Part of a small language model's weights: MLP 896 SwiGLU, rotary positions.
MLP neurons of a small language model. Each row is named by its layer, matrix (gate and up: input weights; down: output weights) and neuron, and shows model dimensions 48-143. Each number is 128 + 24 x the weight over its row's rms, rounded and kept within 0 to 255. Numbers have three digits each. A neuron's up and down rows have the sign that makes its largest values positive.
After each neuron's rows, "fires before" lists the tokens most often just after its 100 highest values on Wikipedia text that the model never trained on; "fires in" lists the words (lower case) most often at its 100 highest values on Wikipedia text that the model never trained on.

L8.gate378:137142144124146169120103152099112091141149105162133099136098122148104123177073142153132152125099077100119155139136134128137152107146134115107118101078101091106094146137133145094141119166134146123163142169115090089159128154140134129112179105110147163132126159131131160063094098094150106173
L8.up378:125131116132092165099139135120089117134128146116136119098141116143126144090116146162131158113126110098166156129082101164104144117104121142104078113120138158128168115097117130090156097068152104122177150142136066141137103115129115122116152096112136129124108144104135121119135157120135131121
L8.down378:117125122176123172120101139146147134145142140153172119114132147093103161100119100119118117133124086152133138126094132099153105087088108151114089152139133175081148146145153101099123097096097181164163133114131161118176154110150124098118104126085101151100082143111144139168114157121131142127
fires before: "ame", "fore", "ing", "gan", "l", "ell"
fires in: "became", "before", "being", "began", "powell"

L7.gate574:170112101124136134144116089135160094097142101108107172092117185150107159098095133136111064090131149120141153124122130089132141123100062099116135129135112126132090141118109112123109119169101139147101117083124181142125134149155125114135143168130118048133137136115134140154164141144147139114
L7.up574:155096093103116131127119091150092120141156130186079133132087180161127128106163147121103094154114130134135153159131154156121105161117137144118126080102096132118144122148102119140098100142102118162125132159115119114099156132128152077117101159125096119133098082150138152103124141152160148090
L7.down574:109174112174103120130142135142121119130099129144143128135091129148167142170104130122081091106167128085133120155141151131117137164139127140122119139138150137113116165168128122120122120131121102083155141157126154118122144119122181132134184146153113132121086132195153145121148133118133141118
fires before: " the", " a", "ed", " by"
fires in: "after", "at", "received", "upon"

L7.gate299:115093118162115136147136135158134112127126195149142150112112084123137168082168110131137137146119133135145084118091096106107100105132127144155173096135152126154148117153101112123106116106167164128066138099125125101107151172117105152098128126132076121108138122120086139119152127148126110105
L7.up299:150146147164134108110086134141136106103094171093095145131148124125118132128108083130109120147124136144083134109165098107073099131075104124174158122124098105090165128155103086109166102155158128124121101191139107138162128121158139146110090174125120161117154131118125124118125137140095114139
L7.down299:139141133130117102126068155157114115114167131080099115115069119119110161097109129149126149114131149119127088120124126108109164117125150090138149153110150143124128124123144142141123181138125119126122111119145167150115087130124143125132124145161114111102107087116101125218119144145143144123
fires before: " the", " The"
fires in: "of", "for"

L6.gate387:126147099152153106101109127145154115159145087109154120140139178115116134102131152132095100122112115134100094107141100130123164171079132109141156107109087077115122121120084145132125138120118137080131119130150141108150119138184114119116094159105132168140124141134119130092157146190140131148
L6.up387:151129091161187103095126146113072103169145114102122156155112132115056093128093108132120114126145107099165128148139100134107168166137164106115116121128162129123117126114116112163155142120134155130079164109119113152127125103132115095116125152125096127129172120152114124194138133148117140102
L6.down387:116095149111126129118126101129132083143129136099145148164080118124138150133110144180113129094133095117180128106136111130142103184178147104127104120134106146121175118159141109147092129115146145125192133074134101149101183103118134115144102137123164091097108085166127113152132150126095150119
fires before: "ing", "ed", "s"
fires in: "following", "followed", "follows", "farm", "to", "showing"

L7.gate0:084102122125104124121114144113172137122110124131139090136096124134132141138082166092130118104143118195117127092100104127153189155143089108138128122147114158127107104117119145121118123098143155147101145135161132111191106126144152161118106096135131194171150132153114157118109156160134124120
L7.up0:129084116127154112120129135121132146158106097141157090125110079146106116136142137157168109111151133136141144120162125103111127120115125106128127161136135052120113095123096096132101128145121094118156111112161188156110110098118093115107091127143123164119127188141109169130119112156109103114
L7.down0:138148121130145139133145090095088098128122176139125135091126140090137158112091128099109142156112201132122143164135080122138113139151150092068118132132141113077130095133142101115092152106109160098169106093142166090132137142136116126103123115094125121145132117127119130148160067111119161138
fires before: " the", "t", "cess", "le", "ce", "l"
fires in: "of", "on", "next", "simple", "succeeded", "half"

L4.gate273:144173093116116086092109150128123126105112138132127134127115118139156123114128152133139120136126131153108095172152144105097134118104130136141136069112130158162152137124151126184146138136105112163106135080144135183132131125165149120123132135134168131131146141169148129166179130123133119145
L4.up273:092147069108185167119094146112167145169136157095136144137135153126124099118156123098119157133096101115167099106092155097106123116180155137137088148138166117139145145111092157094117157127142124146156102136142118146123128118121135114140097130129186138103134127137112135123146116107131150123
L4.down273:153183139132109129113123157125151147133086143109080097133112161197130117111143105123093129163082109134113122166129100138124116119139090113124135111140121119163157130143157142130123153148117130180138095108169181126150156148090146105149141140121102164111159108161111133159114133141126144072
fires before: "ed", "s", "ss", "ball", "t", "ing"
fires in: "joined", "across", "sports", "remained", "football", "remains"

L6.gate618:146158146143112145140137155159128115108152103184111132094128157121139153144125095106130177096081118131123158119081143169166141128132150153136152138109134106159115121145128087129146117157161103112113126091124130144087099108107121133112098121152107102102122137117145136097119109107120158149
L6.up618:141147126152104122138139133126125155103134116151075124138132135179083149137099142109152160049075105175137147110173155132133124145092144094147137133174147108111122150120098107128143133127138102142143105125141102133117115121141166140137142130131117153151126101138137170077087118094129121125
L6.down618:131117086113157119108098092138112137147115132116115121134130162110140140118127139131124082147124099101123073166142106143147141136128144166099111187140135144120123122130100158112127143112100129138135109125165139138147108104101106137140159140109093176120143124105136101173111202129124122154
fires before: "ury", "ral", "or", "re", "er", "ory"
fires in: "century", "central", "centre", "history", "historic", "hot"

L4.gate755:157156127117147149160156129134123144125147162111113098113115121107146153110105141112143108139069161137153136201142120087145149096158146100162114106158089116144118130125130143130096095169135145099114103136164115103119142108144163122138125100146130151152110133151198137110164125160100105114
L4.up755:137141148110148117111175116146107166132125164101084099089111143135110138136107129103105153141131176136152159165120151102145116107153146117086117104133074130150153135093136133129101115154127111098113084137183117156167142135158149142139115123142124151123146151130184133158124123158152119116
L4.down755:170122101124121127121155142166154116090129116131148084103149147143135134138108105166130077132097135166120105143144094113070111097163174136136102154154114139132147153154151094096117145090136144103099170149120144103078142093118117092154147095121167145147065109145150122149166157135121164128
fires before: "al", "ated", "ast", "-", "ation", "op"
fires in: "local", "located", "coast", "co", "location", "cooper"

L8.gate319:140115097164109135150113117117123119136129107121114105150071112132127085137139119098115094110147141136137124156132134165128182170139115132102124092162142136131120142118124132173107138146112118083099131109115146124142133150186148142150139124178152110138132114125076158110131154105132134121
L8.up319:119105152172146154133161090123137137169121146127133150149100161164112147106166089089108157116100114134135132131145114149157144117128136106114133100130112083190089157102103153136151156117142144085113145103158154104123136152140132155126112134109141093131124074110132117077159149109134135130
L8.down319:084164149121104118119147111157091146159151126141151101113146125122150103131083129081116169163116142144145123159067090135119114108088140105120140084139109127159071123106157122121133125109158126166048131093133133110147102116095169117112088126121142144137130149112079109192105110112105124101
fires before: " a", " the", " an", " h"
fires in: "became", "as", "named", "become", "considered", "also"

L8.gate43:133104146175134108131151099144125126121118135124107150105116118122123141145136106132103143154142171168127142158081128132111156141124116124134149160125130165166109121096127110156144133157090139168118143160119129128111111123107110155158139096132104151145148131138159105116113118148140077175
L8.up43:135138166139102146082163095111134149141120103116119107088129124154158168099132141118094133108129181154083145140115113095124146149103147136101151132147123164119087137111124128114143082140118064166148103132136132120122140123122133128126136155151149145138127146088176112139149124123184113139
L8.down43:176105166114133153162123130140141154122129098110139119098167102106155154150139165114075148119138151145077146140128103126124135106114161090142128132119164160102061141125107127145076132163121132101134119111114150122067160116118140143167094169161132121099135154120143136176087127141082126141
fires before: "al", "ated", "ation", "om", "um", "ations"
fires in: "located", "local", "population", "location", "kingdom", "locations"

L7.gate379:146117095125143185122109179131149131155153149128134130188139079135121127125136134117133132145151110151127166186122103145134114146133130126111173148139113130112179126147124124195133134138135158107140148116113149139146112114164118143101098080144089127119145111110138172132132083204135116144
L7.up379:158157084100132135151106147150155144155131122123122127146135091169147158103149151086141105087133110081085156143131093130128104142082124147154120142165094135119148105177119097134121128122110106132166138100117123100171078090140145113160152099136103146088131107102091165116124061115179149160
L7.down379:157137119132120163094131163108167165133156110140197088129156093176074117118119143094115118144131130093120137138151116083149110172102122092106142130120123133136140123139152083127122076112123127114131127124087126102130116122160133123103170113183094151095124109133174134113090131121135158135
fires before: " the", " m", " her", " his"
fires in: "of", "the", "are", "and"

L7.gate789:165139173143149125143123126147103138113138123135113098096162184166138157106166137090111117145119128130086129148171108098128134158099138106155130135124129143126135112103144114123092143134126131099113120174140086136095169138130120124141116122097147151156138141153165145128099163131134128117
L7.up789:167139179137086128143158107134111165083141161131126154171111125158098154143175166116158116150137120129120109066158149142141098101115128116131143136154129147102139140117137137155125093080162111117145123144100127147135118161086128146149112152151124173131145155127121111159151138115135137157
L7.down789:148131129158133146177154148109119148140127092108157141129087102142134141134148146134077127140140133165125110090111090156104094110161135093116130111166145089141127092127155100121136145107158115166133157157124115107162113128118168113128131136117135133153133128114092136224122140084174101116
fires before: "e", "a", "ate", "ian", "al", "es"
fires in: "canada", "candidate", "committee", "canadian", "politician", "curator"

L7.gate338:114120104132099133090129164115188139144152100147149133157167157145154118133116111146124156149101163160148130132133127128112103131128132137169143142147142095149106145079140113186136152189128151145134138151113134163105127149126078105123138132123145120077111130191126090162056170119122152127
L7.up338:126150123136125154141177117132141157089127101083123164147171123146117159089119106147147121174112173121147088108150145116154158123103100122135109118121150112130131119097128124153142173170174110104105200094072126113117130105133084108151159104117110164136175082137161115084127178118085154111
L7.down338:143127099122175161121091127096131128151198131174172143134175132135162101118124119153139129132116175148108130110132121111178089097177132130142169110142151085142102144114142070136114083170134129126128123117120135140110140144122160139145153133119181148104078100111116135149148126161114129141
fires before: " |", ",", ".", " and", "\n", "ian"
fires in: "1", "canada", "brazil", "italy", "china", "states"

L6.gate614:143152145189121139113136119149140121095091130172143100150109119132093139098109098154123135159176131108121061132104131080145101119105172191128136138083157099106146101143139107151153118115162093111128101084135154103131093129168133122107104120129123090144103119072131143128173122105135125137
L6.up614:140045122136144159092068130123100133121121122114127132134136141126162178106128157150110129136112136139095128161142172141122154145138149137137130104095089080120115103160157086105131124056116136135092133140141127094120123129095154147118120122137174099123127159118127147133148146125088134093
L6.down614:141110144139122128121110106096152116116120172122116138136115060096107130151150157084144126133183061106138112133110131101117111109121110155161094107097127152132122150151129125130150158160116117121106122107150117148158162111123114162132145130149093113117113125107100145157144131159116118153
fires before: " the", "es", "ing", " a", "ed", " The"
fires in: "of", "confront", "forces", "forbes"

L8.gate66:181122148110132097127132149176119113109139088105133133154111083154116147109167148137091082158142140081136124140128121098128140125108118151112144122155079123134070134164130128169163144149147128106105149141094138131123149046139118126141106140131114104142119126150135135141089134142137132161
L8.up66:153118107125098130138143152140113100136172151092126103118098118175120167132170141113117118113118110097122100132175160129160175118086115128129123135136096120147157167116082123118109132090157123075165120140134150158155139140110135122105091155105113133143088149116157116133171147146141120094
L8.down66:167101154085145132124113122164106139126136066129167140146118146123120071157081129150112142161175173121121154116144108105104097129127135122121072073113090119126080091107136140141143123111113146150120136128125151147107135073125111152137169101123140162116114156104151122105096137124140140145
fires before: " the", " a", " his", " d"
fires in: "after", "to", "of", "during", "with", "despite"

L7.gate5:115094099103127148161159143138152116097106139115139087114101115108142167111115170119153116155132140114120177096119168142124177147177116137152120134109134171117184171177157119141127134123132153126133125114111154076121166134115091131125117102145143158137115127126133088125114138162087177130
L7.up5:081115155097153147144156085153106130112121125130136127104110099137165116145115151144165110176131177097135122122110152127127171160169107137124155093145128144145120129153160132123147147083142170150129122167151181140122115140109158122146118137121148129135130153104114114109099156118124168093
L7.down5:115160153102102118129131118099142138098149126098151141108089127109146169097119143143175105129119136144077158108114112118095120135088093117153137130137181104160125133148116160121119114131126158103144083125139154099121155121144102117097080157155135171087063115169140105188073099161113144137
fires before: " the", " he", " they", " \"", " m"
fires in: "that", "which", "because", "when", "whether"

L8.gate109:120129122176129129113064170116102121118127169108169119138113166111130134101102132182152109158156154122099143124124100157164067187131131133153116131141115145141152139172122139139171115147137159133092145136115121139132106098132181119122139164184132147136086125090114127129106111155153135160
L8.up109:110098137143116100124117150129151098125135110148139132140125101162155152106147108113119133105131176085146116112112124135145098102111114154179149108107108102163146103107136113127125099111120104137143124161075116131158113101121165144113159099086087133135160135131111146137098113174127133094
L8.down109:112145090114116169117105112123152106105174097161183125107124133127135158145124145147149130150144168108146149067113128125119142146149134127142115097110082120151099154129136117093138103133162113131136096149136143165094177079134176133114119173149124136182147091169119093139123124127119138118
fires before: " the", " his"
fires in: "of", "after", "during", "before", "following", "to"

L7.gate873:127105186113129149150132086108118139117129127131148156123125143099150115131092115109130137117166185125153129113160131139106142161090105155123132137124156150119127174142134115114130114159178105165127148142151140137128101108089104150133127091138134081066146139096138140119117111130130129165
L7.up873:147133149108128122131118129139086153159112138153132165115121106126158107166136135128114185121126105162127168117119143120148126103128095116130131107127162095110109133084120126145124152142171115127097126148089185119155110087118172124117095071156165111121078120155118107122076131169080110157
L7.down873:122122116091156141124155094136091143177116126151128109142074105138170153139140133067147159129090143115139152119108123154125149084096122109171137130114101111131105133104125154135095141119145119102082120131149180103136115094124143140157100135126159150137083145129137130142134135132093137131
fires before: " a", " the", " one", " n", " an", " d"
fires in: "became", "also", "become", "not", "formerly", "considered"

L4.gate523:133188130096122159160104132059133099124107108130112151121169114118073113152145140132110140107152111130113136160119154115145120127109094127138133151132150127140101138140118115138154102145139142109104118123109185115099167165124133130125124081117129092094093142130154144148048112107109141130
L4.up523:165177123124132124145137112131173102146103136116139123111109093145103144119089095123082140112136144113123154127142115152154110107087152136179103114131116136122094108143154126086150134157145143118147142160160184131134126105134125125139110123145159099144116126123124131155100129074146137087
L4.down523:146160122138120184158160122173122095125164124130121093153107088131159111143096069086110123149114166130123173166131089123137114122129143137162134107077129127110114137122120080106176168141122120112125147134119115129093125087108101105127133132132143163122069135100150110099138151119110091142
fires before: "ame", "ing", "a", "ome", "es", "om"
fires in: "became", "been", "being", "because", "become"

L6.gate589:109083108106115127117149126113127184132124142137169137136103130147149150116151120084145151145145095125085111112130162087112101150124123148158104118146146121096123178112134105135161089102143129100122155134158130084135131156091171138128127145111124109134172163131115107102154136145116125114
L6.up589:131140139174119126081123134130156110108115128126165103124165136152103122092115154116145101180148114142125102118160126120115106154120176153149142110166106079148138117098131138086144114133141175105159124109154101082154088126109126156110161171157124090157114139106144092157120116141107114147
L6.down589:149125128135111097137137119133111123142116111149139122120134101119125123092120152145096122107108122161131109120095119078109111139113129097124132075117113122122149088117114119093112145159122110113088136095089115075109146120096120137109137176170123146115120117092133096165138104093119118133
fires before: " the", "ine", " his", "ch", "land", "l"
fires in: "of", "throughout", "during", "engine", "binding", "england"

L7.gate441:155130145102157102101111118171136102095088116126135160114110103139145154112111174158125099125128142146120147129123066117101163123111124185139133183145136126117090096149124127147107115085147102104126128155143158130116162104133153147122093124146135119135134109116141112106174110170121128123
L7.up441:100124086134095091133163117116117127153156159161101112136137104150091110114135122166132171119116132075157170112149147114120113116100148107133122132162098159142153156128113071175138155124133154122123105123150130131132088120157083091157112131165095165149113125182115130124125109169120157126
L7.down441:138113193100161125113080096122127111105124149163136088120134116117123156158135142139139138138109154153134106144081121138169123130098168126109133139090139136091119116175114126151131140094178130186124158169123136079136119117156111111124157117128139088155131127132095126076076129127109163125
fires before: " the", "her", " his", " her"
fires in: "of", "mother", "contemporary"

L7.gate832:168046125145058135119115107113146135142126144167123103144120122173134140151138145121107144105105089104160125113126124160097085131149142108146115104128107154131149102129117140121110131143093095152127150139135130143107146146123125125125122048135121103120125143153086140150151141134145114125
L7.up832:103143144120125107108110128088128154094126101119118127136100120124099116136145134133102124140097161142151157109101114129136146112125107136106183135114109135103121108134129133173141150141133138121101144130114104142137144111115152112144116110088173118159159082128138126141132146129152100123
L7.down832:119176108134164104146118156105141171095133108121161146088176107155096150136177121120138138129119108132108138153127129097155126142124084154121161120097079129167081120105110153138128109109147137094126161146108132149157130153128127100106177163126144114103135129150150128128106136137069117158
fires before: "er", "ing", "ed", "ers"
fires in: "according", "record", "order", "recorded", "orders", "border"

L7.gate94:119097139113144153123133131132133093098101162159092106110128151108107171146126129119107148133135141104169116146113121135107105161182169146144128119126099077149176131112107093110155095125130189172121133133126156165099125100133124127173139137096157117109121163115152136091088139117145161144
L7.up94:096108133125156147120137151130135166151120105182120098143115110105117138136135130168100162160105099078128134113112129100140136100151161136135115143160137101106141124160128133128136149122131164104160133135184130122155139118139135145164097143122091136099089089117185096094120107125125192142
L7.down94:106156155126117156145118130112156148098144104148156110142101110098083136146120159126136192160102135084144191109110128100134165111177131138180153169122123101078116150165122155126155130121125188140162127134127155108141099126119131100123113175142129167127108116145126131163136102131154186105
fires before: " that", " the", " \"", " he", " in"
fires in: "that", "said", "believed", "stated", "believe", "announced"

L6.gate411:104115119105140148134140112108128167094110137143151139137149126165090120051125125153128149103110126169109085106152075110183080144121169158093078086136100121155178141121133177095127117103117157091180143124174088138149130132105126117165118144160134140092138118133148113078122089111140109151
L6.up411:106176125099135134075163112139124160131101143128173103116115108109149119117115177114127156093114153110104135103126136115136074141107159166116160121100079122110126125115100126113110127084145152094126120075100160148081107105136103152125123164114156168110132132110150168149108151149145095147
L6.down411:105134128144125145103157137140124144137132087170092159138146182142102094100144156153153121093085103162115137121118130102124092098139191142082126123183111138175151086120115137117136102135148121104134095124123083138121135110123132149126112067109134148150116114163142128144105113147142111123
fires before: "ral", "ury", "er", "ion", "re", "ber"
fires in: "central", "century", "section", "top", "centre", "center"

L6.gate548:114146119146118144131145175120160134190124117125094134119149141126145112117154126147084121103098136169121131117142070130162119125146159139103120086131132141137119070148118155089089154143152155123153147140132110070130139095134141133132093132132118164135149108154164121108106094117132127121
L6.up548:138136123126121132116152120124108118156111115155107143130158170120104137134104078193096101103089113146118107126112085148108105173130170145137140120129129186143082100156108124106117118170152165154149126101145120145135100106120154127124108096133136153085170128131138134154113092130118114136
L6.down548:146133103139099142114112139141124127126097124152156075124136096144110154080140126113099131125097122173133095105118107089127112167144117096133118163168063143116126105103190166145096110104137143149166123083155139141111110113128135093144131140123147164121147114102126106192073129122123149122
fires before: "ial", "ury", "ies", "ific", "ral", "re"
fires in: "century", "special", "species", "central", "specific", "potential"

L8.gate754:098080092133130122128132179147147150123131132093142093162109090123095161179131169141152096161148112117124112159122150169172157118134120092149113196118077128156122090139108102131144110136154131096098104153133113109142077123128142136120134121118121097096135150122163163138140120170130085124
L8.up754:115111114080146120103128177143125162147099103118136084119116108159129127143123147154146154126124081114091140112129112133127176157149147142123108163146132102122147064153115138113118110088148163122142145149113120136153113137126137140134135169116125090103153171100116191105129099180116127137
L8.down754:161123112119100132179117118121149123087161137119108118152126091113142133156127117124111110159124129121086124122130154165140133108100179089154130175108131121129169122177130103118141115182156146118163075103129155117133104110074105123098133150117146146131108130137159200152140153116140145145
fires before: " the", "t", " her", " his"
fires in: "of", "often"

L4.gate76:120151133113082116104136141123151140117107118158132131129115098113142129128110153104154141122131156126169099153112177116081132169106131105116133107067120124159135121100083133119119166138131115094112142147134115108169096165149152138136128109115149121128093146106144123127115114107132160129
L4.up76:083172146120136102126128145106118140118127136160125127080107129062091124087101105124127152108097093129119168160146180061121117132109123132066142143079080160128074113103135112100124147136111150140091109137158127090144118179134138102119128130117137124129169122114160089110113148157123117173
L4.down76:078161103119075139129104181137146158105122160133126133105116133103100124095130130116129158105111138108146148147124157082112159172124158101140136133095084177079133175115127125102114146146089162148115132108155148104144137185141123139119121095111123144144135127109152105070098140118140112126
fires before: " a", " an", "ed", " the", "ord"
fires in: "is", "was", "affirmed"

L8.gate375:118151133107151103103133109091155142176111122132129106156085104159129130134149080120135139098115096090152107132179163134157131138173103144125141113134140135144142151113145095159151080129130130095119159129146097090107148157086073178093130098110083141148123134096103157148144123148127100127
L8.up375:113150106166127077130126078128171143109094131110121118168108119167159122153150149116163140134090061125127114095129109116122156122147131088095149108098153148115139153125127097160133106090127209114161124130120119122136157146119113136105177107117093144092176143144095167108122114129113113121
L8.down375:135152115101097110089066123142110135146132140156150144160103128144088129123109097100134093195109141109120140147131168144105106139109092116143113127101113108103133138184136120121169107154112085112135140131127165151117149134143141122127124122131090119093126125154131159116076141095140126071
fires before: "fore", "ing", "gan", "h", " found"
fires in: "before", "be", "being", "began"

L8.gate393:119118127145164111091113152096101162131112161139147091127184102154135144140085143131095117139105168168119111128154143124112135158133142114133101142103117122155130120155138090126137118120099148138081134166084114085130138088156137112122134133134143121120101095111111129108166118145112132124
L8.up393:121130120120128090122153089124133150121115149127155128147164104107107153146095139139138129122129110155147102112144118118138079138104123111128104091143128119131158181163206111164151093129104146124121059079128150142102110174204129103154123159113096124122147115153135147147141120183158164136
L8.down393:123125114139104177086115087153114153101135109114146119144128151106130147122105137124118102105153132123131131129067140107124088144098102136129179110145114125040138142164201136125131143136105162117111108138163159138125136151095129118127116130109043141131117104129135106183120125151170122126
fires before: "ing", " the", "ings", " a", " S"
fires in: "of", "building", "buildings", "high", "hit", "joined"